Part of a small language model's weights.
Size: width 256, 4 heads of 64, MLP 704 SwiGLU, vocabulary 4453, 19.2M parameters.
Architecture: RMSNorm before each block, untied embeddings.
Training: a variant of Muon for these matrices, 554M tokens, 4226 steps.
MLP neurons of a small language model. Each row is named by its layer, matrix (gate and up: input weights) and neuron, and shows model dimensions 80-207. Each number is 50 + 12 x the weight over its row's rms, rounded and kept within 0 to 99. A neuron's up and down rows have the sign that makes its largest values positive.
Before each neuron's rows, "fires after" lists the tokens most often just before its 100 highest values on Wikipedia text that the model never trained on.

fires after: ".", "O", " M", " am"
L5.gate500:47 71 45 63 60 59 49 65 52 64 66 64 66 46 45 41 59 56 32 48 43 47 52 69 48 40 53 48 34 50 39 48 68 64 53 45 48 54 45 45 39 47 50 52 57 55 62 54 53 39 51 67 77 36 62 27 56 54 68 49 28 41 55 52 54 39 60 56 43 42 40 44 53 48 51 73 39 65 68 40 23 48 34 62 68 63 82 60 45 36 37 68 21 62 80 72 42 53 35 45 47 44 37 45 56 48 54 52 55 60 52 15 44 52 52 49 48 56 35 45 36 76 33 59 45 53 63 75
L5.up500:57 63 39 42 59 48 56 70 48 41 52 69 49 56 64 45 46 43 46 36 52 70 44 63 18 46 29 64 55 54 56 59 44 50 56 32 44 79 53 65 53 40 58 64 67 46 54 53 59 50 50 56 82 50 57 42 65 41 62 54 41 47 26 56 45 51 60 63 24 58 48 51 55 45 56 51 57 59 41 56 51 43 46 67 50 33 59 48 28 51 43 60 49 55 74 67 53 73 56 39 43 42 43 51 48 35 66 54 69 65 46 31 52 38 33 32 26 50 66 58 43 58 37 39 54 54 52 25

fires after: " |\n", "d", " St", " Dr", " Mr", "s"
L10.gate219:78 78 40 70 58 39 39 71 56 62 49 43 40 61 54 44 53 36 43 39 58 41 46 58 51 30 58 48 39 74 38 67 52 52 51 66 38 37 30 53 54 46 61 30 42 56 41 42 48 53 38 48 52 44 37 39 30 49 61 53 49 51 59 41 69 38 37 58 62 33 63 56 60 58 41 29 51 54 07 60 58 45 64 32 35 62 60 22 52 61 19 29 68 42 47 44 65 40 44 41 43 49 39 36 54 42 32 47 42 39 43 62 38 56 60 38 58 55 62 59 49 51 53 65 55 30 42 38
L10.up219:41 73 66 57 56 48 40 71 41 45 50 71 34 41 37 43 37 36 39 69 51 65 32 44 47 63 37 48 46 42 19 41 65 35 71 45 63 46 54 48 52 31 52 44 61 66 58 32 44 76 39 43 72 57 50 41 57 47 29 65 67 47 59 37 51 57 40 58 52 46 37 60 54 81 44 60 51 54 42 65 51 54 61 59 56 58 48 53 64 64 66 54 40 36 57 56 25 38 69 21 56 33 52 36 71 47 46 38 52 44 61 34 45 62 64 48 85 43 66 39 54 56 42 41 84 32 57 55

fires after: "9", "0", "2", "4", "3", "5"
L6.gate140:51 67 59 53 27 78 37 51 60 33 57 45 48 49 49 34 43 51 79 42 73 42 52 45 63 23 53 67 41 40 43 81 71 48 56 61 45 53 48 51 24 89 70 49 51 54 46 47 44 50 20 63 53 61 82 40 41 55 37 40 42 54 39 50 49 57 52 48 40 26 48 47 39 60 49 47 39 53 60 49 50 41 50 77 38 37 66 40 51 40 49 48 61 38 49 39 61 63 53 58 44 35 48 58 38 51 48 47 34 62 50 51 50 30 42 50 36 37 43 43 45 36 56 45 48 49 51 47
L6.up140:44 64 63 51 48 43 59 64 43 26 57 62 41 41 84 45 68 62 71 44 53 54 56 27 53 29 53 52 50 37 54 58 61 52 49 46 46 72 38 60 28 74 44 38 51 68 29 61 47 60 25 62 51 71 73 55 28 47 30 51 56 44 34 69 50 68 60 33 50 45 63 53 55 59 26 54 57 43 65 61 49 28 65 58 34 49 54 50 55 45 35 61 60 57 58 41 74 52 64 40 45 52 63 51 43 68 58 52 56 52 47 54 54 48 46 53 58 49 55 45 45 57 51 33 55 45 53 50

fires after: "1", " ", " (", "9", "8", "2"
L12.gate155:64 33 48 22 46 53 45 39 44 60 33 46 47 56 37 60 37 34 52 61 46 64 42 38 42 61 40 45 48 71 53 50 57 74 74 47 54 42 63 41 53 71 37 57 40 50 51 50 62 68 40 63 56 45 28 43 29 69 33 46 45 52 64 36 61 64 47 26 47 55 33 75 53 41 32 60 45 56 65 40 61 37 44 36 56 60 46 56 42 51 46 51 63 38 64 29 68 37 66 35 27 25 42 42 70 56 65 54 73 33 46 58 47 40 65 59 40 58 49 44 63 53 52 60 52 49 52 54
L12.up155:40 55 24 53 33 54 46 65 67 26 47 37 45 49 57 48 55 70 46 43 53 48 65 55 47 40 56 69 49 55 33 65 43 49 54 68 49 48 36 26 50 61 45 54 57 45 48 45 57 57 67 60 47 51 32 77 58 69 59 31 60 55 43 37 43 32 49 43 55 51 51 46 44 38 68 68 60 28 31 52 54 38 43 41 36 48 44 59 70 62 49 47 44 55 41 68 47 41 49 42 61 34 33 62 47 61 48 69 62 38 51 36 75 34 50 43 43 44 44 61 40 64 43 74 50 50 42 68

fires after: "1", "2", " ", "4", " fed", "The"
L5.gate282:70 86 47 60 42 53 43 45 59 37 41 44 40 64 46 75 31 30 54 40 65 78 44 41 58 50 51 39 51 47 62 34 74 51 55 48 37 75 51 72 36 44 53 40 38 51 45 64 27 51 25 41 69 65 69 53 53 37 45 40 59 59 28 49 44 27 59 55 48 53 59 50 61 31 60 60 63 50 49 51 60 50 60 66 42 51 36 46 58 56 41 76 49 48 32 56 50 54 50 48 39 34 46 68 62 66 58 43 38 38 39 26 40 40 61 55 59 37 50 54 35 40 30 52 65 43 36 37
L5.up282:49 18 62 47 48 68 56 36 84 56 62 72 64 46 61 44 50 38 41 32 43 48 51 41 52 53 48 30 47 22 42 33 48 39 46 46 35 42 48 56 50 56 66 58 58 51 44 51 73 51 39 31 57 51 35 35 47 56 59 39 77 51 38 63 59 33 47 54 47 48 43 50 28 54 43 44 48 55 52 75 53 34 47 32 53 39 59 70 51 38 62 61 54 49 70 39 37 67 54 50 45 50 41 41 26 33 57 54 35 30 25 52 42 65 54 46 69 35 56 48 45 47 41 54 31 59 67 50

fires after: "3", "4", "5", "6", "|", "0"
L16.gate536:30 45 58 53 50 51 44 51 45 64 34 51 44 65 67 38 54 47 71 40 40 54 48 55 38 45 70 67 50 32 65 63 51 66 45 56 55 46 65 45 47 50 46 56 44 59 36 57 87 45 37 36 66 57 35 61 54 62 28 71 65 52 38 45 55 45 56 41 53 49 53 58 61 62 61 46 45 37 54 43 47 50 43 64 48 45 66 53 45 63 54 55 31 14 54 53 56 62 53 39 58 53 46 37 45 78 48 52 26 41 70 63 55 39 62 31 53 81 42 31 38 52 57 31 72 59 46 50
L16.up536:29 54 46 60 57 60 33 40 64 38 38 61 28 59 63 49 58 56 59 45 49 41 54 34 53 50 30 55 54 44 53 55 72 68 50 64 46 63 48 42 47 58 49 51 49 64 45 68 67 32 35 42 40 44 48 70 39 41 65 63 37 43 46 38 66 58 43 36 77 80 52 62 43 51 26 62 43 66 64 50 62 60 53 58 50 46 50 44 57 37 57 35 41 48 50 68 71 31 42 50 57 63 55 68 39 62 54 46 35 76 70 33 28 44 56 50 34 68 52 38 31 56 52 36 74 61 49 36

fires after: " l", " L", " E", "L"
L10.gate612:37 47 49 46 48 41 32 57 52 62 49 47 35 61 36 59 65 47 60 45 59 42 28 33 74 57 60 70 56 51 47 36 41 55 75 46 33 45 54 49 55 62 41 60 33 41 43 54 45 41 58 58 41 52 47 52 55 59 57 48 68 38 49 29 41 38 64 37 53 78 48 60 71 57 42 57 59 46 43 65 54 59 46 52 57 44 47 33 29 76 61 64 35 57 57 52 39 63 62 56 58 35 55 41 47 43 49 64 48 59 70 43 35 36 46 52 40 56 47 50 35 17 00 38 61 41 45 59
L10.up612:35 56 51 35 54 43 49 55 49 49 48 46 37 54 63 65 57 50 61 46 55 54 36 47 16 59 48 54 51 49 50 45 52 58 40 63 63 55 43 47 52 60 37 63 51 46 42 57 39 29 63 29 53 64 52 40 46 70 60 44 46 53 74 35 35 53 45 48 64 57 69 60 40 43 39 45 50 40 29 40 65 48 35 70 24 36 51 62 66 48 52 55 33 49 48 52 58 69 57 44 54 61 29 64 64 45 54 62 42 79 63 39 59 55 40 45 71 48 68 44 55 54 57 76 50 49 78 72

fires after: "2", " ", "3", "5", "0", "1"
L10.gate600:42 74 53 41 36 27 50 41 58 58 48 41 88 39 70 50 55 48 73 35 49 55 35 45 63 57 33 48 43 48 40 82 47 51 54 61 45 35 79 49 30 71 46 47 57 46 46 68 60 50 78 51 46 57 66 47 41 33 47 63 49 77 54 35 53 51 50 35 40 34 22 57 61 40 56 63 42 37 45 41 58 57 52 50 53 49 63 35 50 71 44 64 62 50 64 51 47 54 42 61 58 58 48 66 58 55 59 40 52 50 36 35 53 46 54 54 56 28 45 49 61 59 33 66 36 16 57 51
L10.up600:44 70 55 37 56 59 55 45 72 47 33 47 67 62 74 58 53 59 57 37 54 48 54 64 73 52 47 43 63 47 37 69 34 42 20 72 51 43 46 45 45 69 38 26 44 50 53 70 37 59 32 48 62 41 61 45 45 41 61 54 41 70 48 57 31 44 37 52 53 59 34 56 47 36 54 62 36 57 57 61 61 64 46 39 63 40 71 43 40 46 34 56 42 51 58 32 60 50 45 39 41 73 57 68 47 62 52 44 66 48 44 60 48 41 71 43 65 43 59 69 28 58 45 66 76 36 55 61

fires after: " L", " l", " In", "-", "–"
L7.gate34:54 45 30 36 57 54 50 46 39 36 45 45 67 46 58 54 39 64 46 60 34 50 29 40 41 60 44 40 55 55 70 45 44 54 50 51 41 68 54 41 60 78 37 46 49 59 55 40 77 40 60 36 37 61 57 47 51 52 54 57 42 55 54 62 47 48 41 46 51 44 47 64 64 60 54 58 63 39 42 17 33 52 22 52 74 51 47 62 60 47 61 49 51 47 65 58 43 65 69 62 52 26 80 32 23 55 43 66 51 41 36 38 59 45 47 60 59 58 49 78 50 33 49 13 59 47 64 26
L7.up34:41 50 56 75 53 47 46 63 40 36 67 55 67 43 77 43 51 40 55 53 38 47 51 56 42 52 17 69 43 44 28 32 71 58 27 38 74 65 58 49 40 63 28 49 47 31 44 63 67 24 47 57 54 29 58 30 47 47 63 58 45 32 53 46 51 49 42 57 51 54 59 65 50 32 28 57 42 40 30 25 40 66 46 57 67 30 64 54 65 39 42 72 41 40 43 71 37 73 70 43 43 49 35 66 54 55 46 61 58 55 49 42 49 36 59 55 41 70 37 37 38 57 71 40 54 53 70 41

fires after: " b", " B", " f", " F"
L6.gate522:55 62 54 45 26 45 41 53 63 42 77 50 56 65 66 50 67 41 32 60 32 70 39 77 45 62 58 42 18 50 59 70 46 74 47 36 43 56 38 59 28 46 54 34 58 46 40 69 69 63 32 72 68 53 49 51 56 70 38 50 33 48 64 40 77 50 60 52 52 53 32 46 41 55 47 26 40 40 44 52 62 49 45 53 57 50 47 54 61 46 60 54 41 47 58 51 44 43 59 48 46 61 33 47 63 53 65 69 56 42 08 60 35 47 58 46 69 65 33 53 39 46 72 51 38 44 49 41
L6.up522:65 59 45 50 56 75 74 32 48 50 61 61 54 60 42 43 71 66 49 39 52 39 31 71 65 62 42 40 45 49 45 55 58 64 55 53 30 66 50 54 31 29 56 48 55 39 58 56 45 38 39 50 46 39 44 45 68 41 52 45 50 60 42 25 34 56 51 50 36 66 46 30 39 37 65 53 52 48 74 56 48 57 49 50 52 39 26 71 31 35 51 46 45 76 60 40 45 66 39 38 52 43 54 52 26 50 56 44 56 36 38 48 45 54 31 70 45 43 49 38 68 42 81 46 66 18 53 62

fires after: " ", " the", " in", "–", " ch"
L16.gate608:50 60 35 57 57 50 55 68 47 74 67 56 27 29 44 53 47 46 27 40 48 58 32 55 39 43 52 45 60 50 50 44 37 42 28 42 64 73 26 39 50 41 40 61 26 49 40 35 38 36 74 67 43 52 48 50 56 55 45 38 18 44 34 58 43 70 65 57 27 43 64 35 49 49 55 26 71 60 70 41 56 50 57 44 26 56 71 63 46 50 57 24 49 58 51 47 34 66 78 48 31 56 49 38 55 45 27 62 56 55 65 48 60 70 69 58 44 49 52 39 54 50 56 51 37 51 51 37
L16.up608:88 61 29 62 63 70 65 33 46 55 31 68 55 58 58 55 57 46 49 71 60 22 39 31 83 56 52 70 34 56 54 45 58 53 59 38 64 56 59 58 35 48 61 35 12 42 69 34 41 47 57 48 40 51 50 75 41 67 39 52 48 55 56 44 56 72 50 64 51 31 62 49 39 76 40 43 58 51 53 64 35 46 59 30 45 48 58 52 52 54 63 37 59 64 62 48 43 51 64 28 42 30 55 41 78 51 50 40 56 52 62 43 38 35 36 46 58 37 71 56 44 52 56 59 58 56 39 45

fires after: " (", "==", " \"", "ai", "\n\n", ".\n\n"
L16.gate321:55 59 41 53 32 44 34 58 58 45 54 44 39 52 63 42 48 50 55 40 48 73 44 34 46 65 61 38 45 52 45 53 43 44 38 69 64 25 69 39 37 59 55 37 58 42 21 69 70 42 59 46 50 36 70 39 50 45 46 42 66 59 63 31 39 54 63 50 26 61 75 41 45 66 60 41 45 56 56 51 53 48 44 65 56 51 55 45 75 51 55 63 65 41 63 49 47 71 74 36 55 62 44 31 44 39 65 39 53 49 43 31 58 41 40 35 42 62 66 53 58 45 32 66 48 59 47 36
L16.up321:87 45 49 53 55 55 30 37 43 25 47 53 52 51 60 42 40 54 46 39 46 58 45 57 66 72 77 59 60 47 53 53 49 54 52 68 49 47 59 44 24 45 50 42 53 41 37 60 59 43 51 51 27 32 58 46 58 44 43 45 59 59 30 39 46 37 52 65 38 48 78 39 41 60 49 46 39 57 50 55 50 50 39 59 27 35 57 40 59 66 55 53 57 41 76 53 46 74 51 39 60 48 73 29 63 40 57 51 49 70 44 32 54 63 61 28 59 47 77 47 65 47 58 75 22 51 47 26

fires after: "9", "1", "8", "7", " a"
L17.gate679:49 71 48 60 53 58 45 46 50 62 37 58 47 66 32 62 28 63 51 53 45 60 33 38 45 52 54 29 48 57 49 40 67 48 55 34 75 51 69 49 44 57 58 32 51 48 54 54 53 39 58 73 58 46 45 22 32 41 51 49 43 70 47 42 71 54 43 31 65 73 62 52 44 37 59 23 45 62 54 54 49 43 47 54 46 54 56 55 50 33 46 44 52 73 31 33 46 52 54 35 42 40 74 46 82 32 45 49 64 51 62 40 48 40 35 50 67 56 48 58 45 52 50 67 38 61 38 50
L17.up679:39 58 35 45 55 62 46 58 47 35 41 64 52 41 44 60 47 43 44 28 47 57 61 52 69 47 64 56 59 37 28 31 28 68 44 74 57 52 50 60 50 57 38 45 63 59 57 60 55 55 34 60 42 58 62 56 61 48 47 59 39 54 36 46 41 45 59 53 55 52 32 52 55 37 32 64 55 49 47 38 45 59 40 61 32 59 63 59 63 51 66 45 45 51 68 47 46 41 34 37 57 51 42 30 43 61 52 53 48 43 46 30 35 47 50 38 45 31 48 34 45 54 66 57 51 49 53 32

fires after: " |", ").", " f", " F", " ISBN"
L9.gate290:46 39 61 72 42 49 45 74 52 50 63 51 47 24 54 32 72 39 30 33 59 55 62 73 61 45 51 50 47 45 41 65 55 28 35 42 60 62 41 45 65 48 24 64 55 64 68 68 62 45 66 65 43 33 45 65 50 52 57 36 54 30 58 59 24 42 49 44 50 66 20 56 60 38 49 60 54 35 49 41 50 60 40 45 59 44 65 50 44 47 48 48 47 74 64 41 48 56 69 60 65 68 40 41 39 53 58 70 51 60 35 38 50 76 36 50 49 51 54 44 55 52 58 63 50 68 49 52
L9.up290:54 24 58 51 50 53 52 29 57 58 63 52 34 43 45 41 70 40 42 27 71 54 42 70 66 40 56 23 54 21 43 42 58 42 48 38 69 56 51 50 55 32 51 62 54 68 65 67 36 37 67 58 48 58 38 42 57 32 35 51 29 43 62 37 54 44 58 44 68 64 41 33 65 53 30 46 45 39 41 43 39 44 45 25 26 47 43 77 50 56 48 54 60 53 64 53 51 49 67 74 67 61 64 54 65 69 56 69 49 43 36 50 72 56 52 52 65 34 56 61 60 55 58 54 42 66 63 52

fires after: "–", "1", "|", " ", "0", "9"
L17.gate387:48 63 46 40 51 45 39 49 61 57 34 60 51 48 24 48 61 52 40 41 45 44 70 54 53 40 33 32 61 38 59 47 70 59 53 64 42 44 52 35 42 51 48 19 43 39 35 48 48 41 23 53 56 47 30 71 72 52 45 41 51 53 40 46 54 57 48 53 45 57 61 53 45 54 42 47 59 66 46 34 60 61 53 44 57 51 62 27 41 59 56 55 36 63 62 52 52 40 59 55 59 40 25 60 33 57 44 58 50 47 51 44 42 63 41 40 72 55 34 45 35 42 47 65 58 51 29 73
L17.up387:49 70 55 56 54 42 43 65 72 36 49 49 39 53 25 70 65 55 48 34 40 53 51 70 57 25 47 45 81 62 61 68 59 31 60 49 33 57 55 23 44 62 45 36 31 42 39 47 34 48 29 63 59 48 25 45 49 43 50 40 45 36 55 31 63 56 42 64 57 71 48 54 20 41 48 42 51 54 72 49 61 29 73 56 41 45 52 38 45 38 63 60 48 59 34 57 58 38 38 67 43 45 60 37 43 64 49 49 52 79 42 50 44 65 38 41 58 65 49 55 53 32 25 53 52 58 44 59

fires after: " K", " M", " G", "Y"
L10.gate207:55 58 66 35 38 41 61 67 38 60 40 56 72 50 48 39 50 65 67 48 57 61 52 57 48 65 53 51 66 53 41 81 53 56 57 53 34 46 46 65 52 45 51 53 39 61 40 49 46 56 58 49 39 42 35 43 52 51 33 21 46 49 49 45 49 50 46 39 59 65 44 40 50 45 62 56 25 61 52 32 54 43 37 52 56 61 47 51 55 44 48 50 31 43 50 71 51 34 50 62 49 43 54 60 37 58 41 47 39 62 33 26 46 66 58 72 41 59 25 41 32 69 40 40 69 64 48 23
L10.up207:52 69 35 44 60 43 59 57 64 51 61 46 46 57 51 61 36 52 70 34 32 38 46 51 25 50 48 55 31 46 38 48 55 41 30 28 68 56 73 61 50 64 46 41 48 33 55 51 71 27 60 52 58 52 33 48 60 57 46 44 63 49 54 38 38 65 50 49 55 34 60 51 29 45 50 55 50 64 62 70 44 57 57 46 50 46 69 39 50 53 50 63 55 48 35 36 34 49 41 58 50 54 41 37 38 59 32 37 26 58 60 53 64 56 42 61 62 54 39 48 65 50 47 50 52 43 35 55

fires after: " K", " G", " T", "k", "ant", "ott"
L10.gate585:64 40 43 64 56 44 43 65 45 38 39 44 59 53 50 50 53 42 60 34 39 41 55 43 44 46 45 71 43 51 42 59 53 42 59 68 60 46 56 47 35 38 61 38 35 45 32 41 48 38 46 43 50 58 55 73 32 34 57 33 48 50 53 42 32 52 57 52 54 43 29 43 65 26 52 47 40 43 34 25 57 47 34 55 44 37 53 38 42 60 69 60 49 37 45 46 62 52 35 33 45 67 76 55 60 55 52 51 53 46 44 49 71 59 35 67 34 74 50 38 36 33 40 35 55 57 51 42
L10.up585:52 66 48 45 32 43 29 44 66 65 59 66 71 33 56 59 71 69 47 65 67 52 39 47 53 40 43 71 48 56 62 63 66 41 24 58 52 48 75 46 58 59 61 41 55 71 62 42 37 49 47 51 41 50 15 55 50 61 31 48 37 58 54 53 64 37 46 49 48 54 62 61 29 70 43 38 51 62 59 78 31 61 61 57 61 40 57 62 51 69 67 41 51 66 40 40 53 69 35 27 44 46 46 42 49 69 36 55 57 52 64 76 53 38 33 55 60 66 45 60 64 49 60 52 76 48 50 43

fires after: " F", " m", " V", " M", " f"
L7.gate199:32 46 37 53 61 52 39 46 32 72 52 58 45 56 76 53 59 51 53 22 37 32 75 44 64 58 37 47 52 54 60 62 59 46 43 33 60 27 53 74 47 45 46 53 52 58 35 73 47 36 51 48 62 49 43 42 46 49 53 55 41 37 54 57 43 52 39 71 41 48 73 65 54 58 83 64 53 61 52 55 64 45 26 44 56 41 41 44 67 63 48 56 51 65 61 47 39 29 45 74 32 28 36 43 40 57 66 41 46 34 60 61 66 40 38 46 72 56 39 51 44 35 51 35 61 45 57 54
L7.up199:61 49 43 59 69 74 53 76 35 66 74 85 51 62 82 48 62 72 29 52 54 53 51 43 58 52 51 47 63 57 62 34 44 47 29 29 44 40 46 57 72 56 30 55 66 37 47 45 49 58 42 74 47 52 49 49 65 63 39 56 46 57 39 57 57 53 53 66 57 66 57 53 56 49 75 45 52 43 53 50 30 40 51 48 71 50 43 37 66 34 57 43 49 47 45 50 25 61 36 55 50 65 39 71 48 55 73 51 37 36 49 52 36 44 46 29 58 54 20 51 26 64 56 47 54 63 59 38

fires after: "9", " ", " S", "с"
L9.gate675:27 55 36 47 56 67 52 62 68 30 24 44 46 46 60 54 50 35 44 50 39 44 44 27 25 43 44 46 44 38 37 33 41 35 33 55 50 48 62 81 53 54 72 73 52 39 56 51 62 69 50 51 60 53 60 58 40 74 55 45 75 38 64 58 61 51 34 65 41 61 52 39 51 31 46 50 57 61 43 36 43 47 42 51 50 61 43 26 48 28 44 45 63 33 50 39 55 59 54 42 46 44 45 52 35 47 21 30 61 84 69 60 64 62 61 64 61 39 57 53 47 68 46 51 46 36 49 51
L9.up675:54 67 43 57 50 37 62 49 68 33 56 40 76 57 70 57 49 39 28 42 55 50 52 52 51 54 51 69 49 53 64 63 07 51 64 48 59 45 37 69 47 38 58 46 34 59 48 50 40 33 57 56 58 46 58 53 37 55 73 51 37 70 68 43 60 22 50 50 50 62 57 30 59 26 43 67 45 51 43 54 48 39 42 59 47 49 55 42 38 33 55 38 49 45 63 39 65 62 41 51 50 53 55 44 50 27 45 50 39 48 67 56 54 46 62 46 57 63 40 69 42 78 44 41 62 63 61 37

fires after: " f", " A", " a", " F", " R", " h"
L10.gate19:47 41 50 44 38 54 55 63 57 49 60 60 39 58 69 35 72 35 46 33 51 53 47 69 63 64 60 21 71 59 69 49 45 38 50 39 54 57 20 46 44 34 64 43 39 69 27 56 53 39 46 59 45 63 47 48 51 56 58 51 36 41 59 39 72 61 72 63 38 60 45 68 52 66 61 50 71 51 73 57 49 59 51 34 44 44 65 46 70 32 40 52 50 64 55 67 42 47 64 47 55 56 44 47 38 71 57 33 50 44 52 45 35 70 49 64 49 63 47 56 52 53 38 51 68 41 33 66
L10.up19:57 38 49 46 53 60 52 40 33 53 58 53 57 60 55 53 52 45 33 55 53 37 63 39 41 52 63 50 38 53 31 56 72 57 63 35 48 71 66 43 58 30 44 40 72 57 43 87 45 50 40 73 33 60 46 20 51 64 43 42 45 62 55 53 54 43 64 37 49 59 52 35 48 53 53 48 49 48 35 46 44 66 61 55 35 36 50 39 60 60 51 49 86 58 29 27 43 42 49 75 48 37 58 63 59 37 55 49 46 25 44 58 55 65 50 44 49 43 72 39 65 56 55 52 54 48 57 27

fires after: "\n", " (", " ", " |\n", "-", "\n\n"
L9.gate127:55 41 37 47 42 28 28 84 58 34 49 36 43 67 48 54 49 37 52 40 39 40 34 36 45 58 49 48 42 44 44 62 73 50 44 59 59 56 41 50 43 52 35 37 55 11 34 62 54 58 44 48 56 45 49 34 42 46 62 64 52 66 35 32 45 39 54 56 45 43 53 55 61 47 32 35 52 61 21 55 44 49 30 55 52 75 68 37 60 49 53 63 37 35 37 49 50 71 76 59 47 39 53 37 49 45 32 37 48 54 48 55 55 58 59 36 68 48 50 57 66 56 62 29 52 54 66 24
L9.up127:55 27 29 72 36 45 46 81 59 45 41 39 44 60 50 43 50 56 46 46 37 56 48 61 39 34 29 72 34 51 38 42 49 48 57 70 67 67 54 62 40 55 51 38 70 39 36 48 50 65 46 36 56 48 53 62 36 45 41 51 52 38 24 46 28 42 50 19 28 55 62 56 44 55 56 57 33 87 39 64 49 31 38 56 40 64 69 40 47 59 55 62 40 41 60 35 49 48 60 61 29 59 47 44 39 62 42 43 60 48 26 71 53 56 29 42 46 50 48 46 42 64 67 29 47 57 60 42

fires after: "2", "3", "1", "4"
L7.gate325:42 51 39 47 44 41 37 26 75 29 60 52 42 54 64 39 61 46 58 53 32 48 55 31 47 55 47 67 41 22 56 44 52 51 47 31 35 41 60 50 50 60 46 33 70 46 38 39 68 65 22 62 64 66 44 63 48 63 52 34 29 81 49 36 30 60 30 52 35 51 39 50 57 54 45 38 55 44 58 50 52 30 53 37 55 33 30 50 50 65 33 58 62 65 41 39 61 45 54 47 62 43 60 56 58 63 47 51 55 37 61 66 31 51 40 45 46 57 67 58 62 48 48 45 25 46 30 53
L7.up325:39 36 37 39 60 41 35 44 45 42 42 58 59 47 43 66 37 60 44 37 53 48 80 41 39 30 52 34 51 43 26 19 42 29 28 52 44 56 55 36 47 48 57 56 60 41 72 50 49 41 65 31 50 29 62 43 37 46 49 67 78 59 60 67 50 28 37 38 44 51 57 57 59 61 75 44 62 40 54 45 46 56 30 55 48 38 41 57 60 52 58 41 57 37 40 31 42 55 38 33 27 61 34 35 57 68 64 54 58 40 26 38 60 38 64 46 62 38 33 38 62 26 38 66 53 42 53 50

fires after: "2", "6", "7", "3", "8", "5"
L3.gate397:52 38 71 29 67 43 55 46 67 37 39 50 62 56 65 37 54 51 63 70 26 57 57 19 43 68 35 47 44 44 35 43 53 66 42 59 47 54 58 42 34 67 53 22 45 51 52 53 58 45 38 64 52 44 27 34 56 53 46 41 69 57 56 56 47 59 65 55 65 77 39 71 45 63 39 46 60 59 50 36 49 24 42 51 63 61 62 58 42 56 66 62 55 50 55 49 61 27 50 53 59 57 35 38 49 41 41 54 67 39 51 59 61 50 56 35 58 18 58 74 69 46 42 65 54 55 48 43
L3.up397:63 20 37 29 39 54 27 61 62 49 25 54 66 48 58 53 49 50 48 67 62 49 38 50 45 65 61 31 36 41 46 37 64 38 42 48 38 35 58 46 32 62 55 44 44 45 47 40 54 30 58 34 59 61 46 62 41 68 47 41 71 45 50 43 56 60 44 48 81 74 74 46 61 51 53 27 49 27 31 32 57 46 42 47 22 47 62 51 43 49 67 50 70 46 66 46 50 14 37 36 71 66 64 64 57 52 48 58 68 42 64 46 56 53 66 53 71 49 58 56 38 40 42 31 51 54 56 44

fires after: ".", " l", " m", " M", " L"
L7.gate468:65 73 64 61 53 27 45 58 52 60 36 77 47 41 50 44 47 47 42 49 69 39 36 69 42 50 61 64 48 38 46 56 73 49 32 29 41 66 79 56 53 41 42 43 34 48 48 69 41 45 46 72 50 27 46 57 43 57 61 57 26 51 76 38 47 50 38 34 63 48 51 38 51 57 64 56 54 39 36 52 50 55 49 70 63 62 56 75 50 70 53 26 30 44 36 42 49 51 52 49 55 57 46 84 44 40 59 47 46 56 46 32 37 49 49 49 45 39 51 41 37 54 45 59 41 54 57 50
L7.up468:36 39 56 43 69 57 75 31 46 62 62 60 64 58 39 60 51 40 59 47 21 80 51 38 64 36 44 44 60 55 34 55 47 57 54 36 56 54 53 70 61 49 48 61 62 46 57 52 63 34 37 52 61 63 60 40 44 61 35 42 53 50 40 53 36 70 44 45 38 49 67 55 35 53 38 48 55 56 62 34 58 54 21 57 30 55 47 55 38 26 63 38 47 93 52 28 37 68 68 39 39 44 50 39 37 38 70 37 66 54 50 42 40 53 56 58 49 38 56 55 29 74 65 45 56 76 75 58

fires after: "1", " neg"
L15.gate172:38 58 50 66 37 32 58 54 54 42 49 34 44 62 56 65 45 59 63 58 32 82 60 47 38 59 42 51 46 68 47 56 60 48 44 48 48 38 76 57 50 50 50 53 59 40 43 52 47 56 49 53 57 45 62 47 33 51 53 28 45 67 49 44 30 70 57 51 50 65 40 67 57 32 58 41 49 53 64 31 46 44 53 43 51 52 46 38 42 52 44 83 47 60 60 34 64 47 61 65 66 32 45 86 54 41 35 53 56 48 34 36 50 34 49 72 25 48 27 58 38 52 45 44 52 54 33 56
L15.up172:43 59 51 40 60 50 47 55 55 37 36 68 43 36 55 48 40 44 59 22 60 57 61 80 50 38 55 37 64 33 56 59 58 41 55 69 43 24 38 37 81 41 70 50 65 51 29 42 60 59 38 44 52 55 37 63 56 34 62 47 44 70 51 60 69 72 47 66 55 53 54 40 48 44 69 49 64 47 49 29 35 53 70 62 49 34 52 46 55 30 16 47 57 50 40 41 53 58 38 79 50 54 44 29 55 51 48 65 47 45 45 74 47 48 30 47 58 45 50 31 62 52 34 71 51 19 49 47